{"d_model": 448, "n_head": 7, "norm": "rmsnorm", "rope_base": 10000.0, "rope_fraction": 0.75, "init": "trunc", "init_std_down": 0.0, "optimizer": "muon_variant", "z_loss": 1e-05}
MLP neurons of a small language model. Each row is named by its layer, matrix (gate and up: input weights; down: output weights) and neuron, and shows model dimensions 197-292. Each number is 128 + 32 x the weight over its row's rms, rounded and kept within 0 to 255. Numbers have three digits each. A neuron's up and down rows have the sign that makes its largest values positive.
A block is one neuron, or neurons of one layer that tend to fire together. After each block is what it responds to, as a language model described it from the Wikipedia text at the highest values.

L5.gate727:102108129092145126154106165155145090092120149092131161155141089175138164157138123121056107117172134099118193081169124139155133143171179137179169136095134148186142167161103103158124068164069137129147047124031154204148176113118121143123148156151148136159113128119139128108139127087154129079
L5.up727:145098154052182098175155079103116109050090127103176172092101132155145169128135114118123106111110095145147125064134119071137088130189202099152188122080127171105139092082088114135131138145190090136120153129082186130119131147130154093144168190130081123092129147138065128140168125104144156085
L5.down727:158120153124089173126123106146126123151115089149161084115071156188062076100160108135191137125131124185168140146115185136061152117092129098171100130115129105189084082120121168101189104080130143119170207147111079106099163168166070133098148124185118088155129161071126136155163155145122124130
Description: Name-slot connectors

L4.gate149:130095168199137121145158169098154109133057136133087146117169153112151125119126059153104146138143075104089165145064167144169116152115205082148147115082134197091149110193169153101132134132109143095113080176102097133108126136121083071160097129083146073103127145103076077132137100133126169157
L4.up149:141073141180141065144118102140123103121107135155141163120153144188137118082154108155159104159159087092092090172084128123161091093101130136074152175161099157163116108081113065154147103126147118153130105119133120137101135152207142172101128132098144144110163100153065114097130146113107113141
L4.down149:154087159133182191078139131132113128144130101041096123092130118155148089114187075159149118103127104126136107167105156170135087098148137103181127117116134146096133130169154201082124119102158130124127103146113135091114152146105065113147085079105162080083151117078082115227071153125160142084
L4.gate496:118101128101135137191186122129140127120068139155182185127126069138125111113144077143157100107144153149179076088120167105157137055140156121147136120119156170111151165156125175197142098152153109116150109145125109118129130119129138142098116130060129175109099132154118117114167183105068089116
L4.up496:148133152110157080091159111132105121115177110102117134180124049073111117081120156093131104141124126134118112148140136222164144109123157101136109162196134121114136107066134171098075104100166061093121108174152126081111159149154212148123109127159143164101125123128106070080117132114117147082
L4.down496:078109128126055154196114161149171051165093094104211116133113107173139081129170136131107120147122102075156127118116069133115204082191171124104142124168112134092154104174145111130079121141127130119137123115059152158108132105110106170118185144052094168108100074107061094082134154133135102151
L4.gate758:097135143161169149126161123099150099083165169172141154111147169081119128125155000083117122146129168124114177101130149126183085178190121117134087199132068229163128162090181148148107155194162123146139117143054080166160163155131152081142127110096151158165181112200121142127106188087132112065
L4.up758:114083090136127148101129177150173151086107073170176104156168149106110111158094085159146110112157133163143162106149106065182184124164098095173100118150158111121124159108103173076119164148114069109120130165176134150036148071134156095137154095111117141096092120163139154142151119127105166127
L4.down758:088110144107112132131113084153111128092089127116214108096088134130147170122153110077127073123166109146129057124152079146117101134124157222100171163162195119139116109090129135093076102141185165179196101056085150102162167095151117100147117128121111107113120086194123122180090137059120132158
L4.gate807:116074110143117100170122189108170076103112092121107106144118140120140098126067118128124116146141158125097099103103087105201153164115167154132095111144024048141198140151158140072122159098065156117104118165071157088124131113163119167093133096133131126088131103129141077123086173133096106188
L4.up807:091106155128139120136125152119196133133071087171116162143139143154105104150103103162141151109132053143138135117106142129158188167248146141142034035114175164153139165136107101168098133202126132102156133166107051160093138103118086163133185160116097082116131178157111099056108089092103087133
L4.down807:115165186154107080132135115110084162104074162148100120110132135122148119108124171145172138065149188158147206120086143142091097116076102119205091148126135160130108102157144154051061150128124142147128111150162207135164089162071158161117152074150179124203150167126081095096103144139134120165
Description: Pending noun-phrase modifiers

L5.gate502:138070196158145112187129091136157109075131151109129124132162177142131101113090133114151082120181195152141211138153084114101176131106135187076116086140167123084180122165140202154146129139178083150167085142107167165120101103139158138135198152117071106113123103158159158169072122136093068080
L5.up502:152125171104094156115151111080154148124131126112111144148163132094124147129112119143185142147125125167193125129093094181129175115144148121116132148186182085142131115145105221079130071091118146119074082170114161191107177145104149174168141146130191151163088132134141058127108127138136177188
L5.down502:104167141122123103172065154172125091151072148161148121173130139134168121171179144125111150122157093113042138131134140060085089163152131107130169096139173169149165088114100078167147126110138148136143174127122098114130145155081110053124151172105057161124079079156053144210113159133117062168
Description: Noun-phrase modifiers after determiners

L5.gate587:130125090203200184129183131125058175097083057112164123095153123120093121138134144147134174093157120099138140142071087151148149175160096129146112139106121114149143118094144075096144171193082122144133109093164174148105170166108160104118142105114083146116081088133126183131081109115142081153
L5.up587:104094094163073174136107103114115109159159129106093132175152141117155146114164131154199137129152096133123130116118136127146093146112130098076068051164160176174137107130090180130110160154095157153105136098154106121128160099158148113127167098125134119124195078091140099154163166083114100142
L5.down587:112151164109127110161128144080148076098097175127157165125096162174110132092102113084151111103149109101128095138091118157124139092088158143181134137169138070120144127080101217122117159130154168112119187106133110061158117099165155116151145179104136087168156120116105110080161177132135136101
Description: Surname word pieces

L2.gate118:114105195185156127126151138154153192079112164140122159119160044121169164186116154101108145105078201121147142136152174138124079095177153085190114132143147165073112120136150144094135138106068172094154168153088178128155105121119086144151098125145101101082160102096158105146095099168103157107
L2.up118:137161088122154111175130053094094109085120142134177190159153181182079126179177090127099076104086151139140114133151113173166070047156072079097148203139113144126131109167142090094107163070124134109146122160140136122125154137110164061124130120126134127121144186117172076070158188149135097098
L2.down118:098114114139145074105066145184103081155084135212091145152094142150132100148160106123187152152152098161136188136148101147091152083121187123117146059154112107135128098101126095111143088123068087076159078101103144071128123094117149186097123115145191057143153142135124113141136113099124171130
L2.gate348:147137129141160152068097094108132100139157140128113128143135121125149134073082109124132118126121066139136069067119090089165160176132129114155184155075089137148115123137122119110125096120171162106152078116125126103145176098155078110075144147119075222138162106111114127165155116155118144106
L2.up348:135136111121195124131117142077139162120073163114112094183171124090201134166117145128156135132171135107125172073087141129167115173123100133107142112142073131159106131129112055135087151151112079112127123087140148181157116090176143179133127108096075194142091108102101131159103120179133078134
L2.down348:150152148115098136126188149124106139147114160116154160172137140159177113165120144100168140208135119145088088105119129140141075136082116154143156182118087121147101155065134101128103154119120046091119105095141167187147073142190122094169115142139106151121122123112104149110187190177114167159
L2.gate548:183142168135183150091174120095166139096095157111097070151180122077146111128147141120126099143142155121151070155105091105092105140150161123177151144134157169179165159179089171082085104107168108112157085113128115139166106086109161083133054134075105085160164166104119084186106115080130130196
L2.up548:139106139141166096161154132081175148133221117134164100124136126132155111102180102120102158161130118115075113130095107105096131086105145112133172075118135175147157126091126176111090099136095083098154108117162105105160140153049134105119147120133120099144121126151124110153099131073040121153
L2.down548:135127193086119130125132147058122115110048161135161129115107105118103109122118123071167147125135024168135077138124125088157093123169096099148202149140093103149146066114170104053116093111120076111178158088140156103125201153169136118153146124129114128082130130084128114154091175156158127127
L2.gate683:125027100096149091112076108129105060149192114103111129149104198162169097128164099115086138109144120156159082173134118121110109157064100152163124104131149158091137133162129153136122121072166137120217127148141145139144159187184133114091142122165173140102065153119157112134150102180144159133
L2.up683:105160138152132196167144100164053216152113172101078102118163142125152119068128132179181129148130109156130101097130075153143130103118098123121148149141136121183160142095027114145105133132166182148171130113167142115124129117233095100121118087110162087083127096138168100172131170140186090167
L2.down683:099095137109161107117138141117123110098112105124109137168159125094128160156101107117085155134150087141104093077091112151129100103097172127124161110093136156132143132147088171175107131099132131187207173155092138215095031127121101167090106118130187130124113070096044123084136122166124110114
Description: Superlatives after "the"

L4.gate310:018088147107128164149146112133091113054109177123137137153106148149138124086162152114104125142149116138163103108186082134093151060122150062083142143067114149142132121141135155078177118105099138166105172131143108066132150087101131101118147112244102137160079113083154135057154116173089124172
L4.up310:116101146110154154111168157114144065080141133158125112080111106111062108108149116218143131126126100113152088109155147203098155181138089116154098131161206099131168159101120127124132109149114160143098087168154149129152074089134099176079119191164164103075129184157108119160167121171162131075
L4.down310:105122088116144098089107074138079157134114144146066128076140188167110168144051114132133100126107089109163104165195114126113068145122140159058115091062132088158102103114147158115130086090073099152138113184137066117108137104177102150188095170153139122101145144131126161127120153134173124138
L4.gate747:172150040143145116076115140143135116082086139067120225133113166133097133074125110131170126106124145118135181150128124148152186197141116112145180074103174154107079118131158130107107139087171087173146054084206121092105121118149137088104172092141121115090106187079112113190175126099143165150
L4.up747:191120133105183134112123115128162068119124178105117105135143144137116156092092165174175182098153105170132241104144144164131141151099113099121088121088099092161057118118148127115117142067124169160151117148182093153086117140187109155153171112098139049094136156151140165112148111100151157167
L4.down747:113081122132109107110122159114115092141150129159191122196132126106122121086113114145101178106104133097119087145089137190119127167074167202126108123125147085137143137185126149129134147157137103120208131119130160148091106130105223095077139133051084144158155129090128147152119126167083146137
L4.gate834:136060102159156134130137110091109117080144149124160106045132160134057149162100132198171164127135111153113121142226146132114123099161142148119099121088140092110178036083146144105206163130140231162141082128204121205131144103132064171118143207163145090161055161131137101160159100142143140193
L4.up834:136073135123128112162148174121210076126139112183127110128075108102164121190095130146151174116179119132154094113153089119073128102092127175122098125165072129109067148104167114195091083141095100122132136146137102192126168165071159165139184136154082178174097099083121130114126095116139122120
L4.down834:159160141155140085062108100123149141123108158150166135095186118131122108169043155084082119155193121095122206109179163093100151111125083177080125166124090107175136142128102114116110119147150119083129145140130143153146132169103160142093136149162129089178082162133109054152131156132135130102
L4.gate842:135126088130097075127101149142119146115132174151109033122120060067143194190091084146158087154132121158128091191093089131168177103174112113093098169092119107083132089122110121142118109098155132166113161115138146066131129168150146107113145138098131136163155111097145132094128103087137090167
L4.up842:080085146100117184221089159135095095080121088114093171123128152088077110089120137070115119067134186120139183148096100132077080105157150149050066164112128083146140141131099109113191121091087144086153147182125179150117123102170133160163094184103126083110167079125104068110141143118082111126
L4.down842:154058136183147140120115139125123077133135099149100174152174123100144148160069193116161150142087132118147078130139123141108120181080126128092115182118117158109136096094151115185132132166168119167143120084114114114210130107179144152113073100123151100097121113138149171191144134093086167119
Description: Mid-word name fragments

L4.gate291:099115129107109122081124123119159141141101132103205114062130083104145168122133136106151104114105095092096167118066133094128123172225184135106104091121133151120098152169058140089099119082118122118173086130137123087144181086149146142093111081115147122122122156079099131090121070091155095133
L4.up291:097101088149087183110135107119184105156120151136133103101118144148102118105148100114103153162157110146137154174069177124211180084044115169105172107103201131122128147104155136138114169100167092155065066194126102192173167108106141129138146066120091109172125145116159139192196135170159113183
L4.down291:137112114172142137135102065119065152106091112140149171106091151137120160156134143101151149076080120130098076101112101105107155156103109137109160107036118131117134103131170180154096071100179088138069123196111134072062135173151104166101131161140065152153090147099106110166129133131142130099
L4.gate451:102146072094096150169111127148089103110046132103072173138143114178090096143167126230176129144147169102114124129173088116109220082162139112176081099134128115103146177094123092115204169129189090156100144089114084119154138081115083066157130087092129122129130100093095151101108102126094126146
L4.up451:102126070154129179142105153158111127120060130104106174145127127105150095097106144106159145139179167063131202165179111157160187082120108150152122140140154099104145125139080163130115178186155148161137155116133091132224177142159068183155106082185173157182141124113092122164115079141148146160
L4.down451:132187142151145132123142135093189150152092120122126136109129170104101099133062136158175124112111152099111047071158106140108141142084147255110095124133149112143111122122049111143155080144172123108192167127099078127159120142163057174193094164179132170196166117148086090128089139099163166099
L4.gate470:089099150110103076071160141070113168118101168121104165118108152122122136064153164119152144176093111160153146117148126126106179123193096108063153108138148098116168161077136099119198195153151106084123140143171138097122150099094148141113132234126127126146072174099090076180183145126176135086
L4.up470:139102115071124167124110166135124155089113145106105155174133118126087117214089150106163208096133140077129210159127163108124122074114119153145135102129149099150157134135089067146098150079109150100166136102057116147113131066088125167105095143085114104152065127103060160157105111165168163098
L4.down470:139160139138106134120167134022103145130157181104153101134083108101131093151077151121184122179165184155195121132084126127121124110061118168101100142123107114100108125143101163148132157085163112072088205161191153176167109074150121082163154177159168138119130180145112118109161131101179094176
L4.gate712:125130102181094127182072101075097155143117146092160122135111167167125113108170048104139145148146072069138158128114086121164114178074155121109068142130121080128159173128130116140155101147076183134169161118152158226173137107161160165183102173150104168108074118176114103167148136121168129085
L4.up712:104144096137117101116137115138132159152159124068126109107171126126158105110193106150117152126110114132186132083155145077134159140133108160080102141146087110141212100127136162122125117135059156074143105143122147066140147107086144155140139168073184125117120130069116098115113099100100147105
L4.down712:114087081116187125135158094127147123105074175143048153110142139123161112206097148130187201122107158120207134126099094170124122129196086124160085163135136114162125098173115164174157153124133158128162190097116147112162095071202131120179163175118174054156133135124151179083182116099193084154
Description: Mid-name word pieces

L4.gate56:094120131112096092104108151174184123086084139139137062108185133140170114154158121150115132105064135076101161179121177144159172135096098098149114134097132141143168157066181120101125110109101142111130178123172112121074138131108143132132179135128079103159190078085085177133089071145070120137
L4.up56:123103115132142110124104176088121126072141142168161055110181118125161117156118095117149136159121132037144156134129113190182157118124092158178138104115103111121116143102145171106123119103145143157068085093064182156159084135135115116182184103136158130108123162161147116114122097162148071109
L4.down56:171105149161131111132088137142159142109118134061133125087173177161135117142116114112107139156103172127066155135123109166164114142084118148189148148131172141133140170167213165125095179127107157122155099105120160077165094135106094123172139169105122090145155087057139166157155219144110117167
L4.gate78:112100107132119184153123203112058132120152115120136125130161112061188148066124092155103125116123088184102145154107114142134178180144146158102183059132110127156155127150124147151132100188129169091152102141123145096118144157122134189152174112171082077141158163117134177190166108065188126160
L4.up78:102118145087131126125139124183115126106120145122147123152120104142139134158130075109129066141164095148075172131137134179120121132083110110171140140146104132093129130140169052178071139126143124133117156155092169172074123155142072090116149100183125096142131106128137155135108135114094148137
L4.down78:189161113153174099106138087113101120121058135143193168072115109117132129134108109127136108095158130102120100116176184175105048171090178151133138135098162140121154124192133149080132096132140164144087082090115116081141172138124105132138092191131132138121108190136127122089070143134125112108
L4.gate456:138113132145146103115130139100127111093140120149183113122128137151103166169120159093157101186106115104144056120130113177140107190132080154076168137160129108138163082100163103146084053199185101107135101133133152182153123129116041161127140163121117123175084173178116145099132133089144100061
L4.up456:135134109128053085098147157171135118115156121124102132162151170169108148083157121163121196136109116163180154111123110157117158127110137145090149086129114123130123113101110093118164053188145101172151137112083135123160109115147127114156058120151110105186130196119109119131124120015120112114
L4.down456:193096113127137185148168087164164145094132107097124142100097115149120141102106183118115097141143162149114053143164088103182137130121163149111124126126140137130123098128099078102129163150176092134108127080100132075119070163198100122120125093097164112149175124084106152120131120128130122136
L4.gate713:168147129112117137171181122118096129094150176160118127028147139148179161120070147146147158165154085077179130198152150165165157091105077156120162141122112153146149115107123086169129083167167168106155061135138099152125127181143129141093109111138176133136129117124132084108119105107129125115
L4.up713:152126095144108179131132140104094121152101076140148101090093183174119159119127120081138158139172104124114123114074094163130147122109108093129124126129107149121171146098103154115116038121209166151169101131137127195143122229165117133084107153178130107120145123142143150140076096114094160155
L4.down713:134065135153145135148110175163149129143111185104136075113111150198117117110141067146180118189155091102092067151136170143100146175077161116136181126135132135153105171172159164092124110161145117102134115094096163156126105168164080161176090142111147109094120149133118112180114136165146060208
Description: Before a coming name

L2.gate23:130063109150090129186098153118128144148103093086129091163177084140110146182077152186161099155110096086099140104100144128160110155098122164129154154139061095138174144132156114054146085162103123171142088191136077121136109111071144148122131155049193115188124193085162131075117101119133140081
L2.up23:112097091129089095039111140098138131118123110159156093158126096145118139123134173115127106182112068115167164072117090122092119170124146185086130150204128155107116163109096089132097129159096173088133138193098051130193089152107159098184134134138137103122134159154121118116105114138131112090
L2.down23:152135092107113157122146142126195122145130147146078135096111154162168110148189171192104091143142115133105107127097147145124104134130082162105092128091138140176127127125138174107184182118139122127113107137162172155084137083183196132181112095106141122139105137125069155137139118116124135184
L2.gate179:155139123172137142135157123177055164121107112148115110133124135137160136080163156107140178109172105125129159149152146137099155131163123125114173169168152112154185155139119111080169136085078133123129104145093167079150100093109107100061192110200132245113161129071050119144056069158089170156
L2.up179:111139148127152120121155162161038164105121104169127102122132092187123125046147146136090160114182102090170127125089128103142153162125119101163168141143141189119175109175108131068091098138162153111096072221151131144141079082136102104181146143181155188138146156089082129147131077111176151138
L2.down179:134150124110158061178101160095177078114128138156097162125104138165094168095121157138185122139140115076115105107115115147128077157093144102141081117038166116126072043082097126126129083134122160152131162129121155132112148147174114082137109061082102088116124131160224134101180099124146056169
L2.gate325:068106140110127140128126179142109100112157117118121121114154054179120147134086120105211117141062098124123099087121145149090166150090140110089103129197135119096149112110139184158126089097127119156127132082176124158129073120132123138170129147131113126167116120116119179099139136128120056160
L2.up325:149093109159150096163137081171091101141119106123114152084105088144157156175104154100052138112181070113168114175087124156106147120122174093130147159152112144114071146104157112123177109132150158134144100143090121138104112119113170154117102134160090151073110148133165081125128126148099114095
L2.down325:120103095142166119127110110140093133069152133140143109162102137124076112066093082085185136067096146140174057073190209126117194155113084171122139120157105162107139091116133121074144117128124143086103135086154140126089150156122140175209100060070065116192137106150101145150116135142126135130
L2.gate642:133147129099128095076148111108124133128090109134130114113111070110135131070110171097105165150141112065154085142147102112150149134124185121115208158101135079120105124101144094145142109160088137116140138146156138083135120123140125162099134175186066151194143162115185175121140074157164117109
L2.up642:158147144123105152095113167107111203095077150065099105100128034161086114130136160097137140138140122093141090114082199139152122185153165126086114106077173081164114135122102094110072112139141156149188069112150124108096220137123154107140159161092082131169101113113192154142184133130179130161
L2.down642:120089152147150177133113124118160171131114151098077161092105107184097059197186189116134124109167093143105170120122122114147134135164116092098102115135165123175149113101146140093072098203193144161161148065105136182089202122169155136168122133063075128108144090100126152170139140092138121152
Description: Mid-word foreign name pieces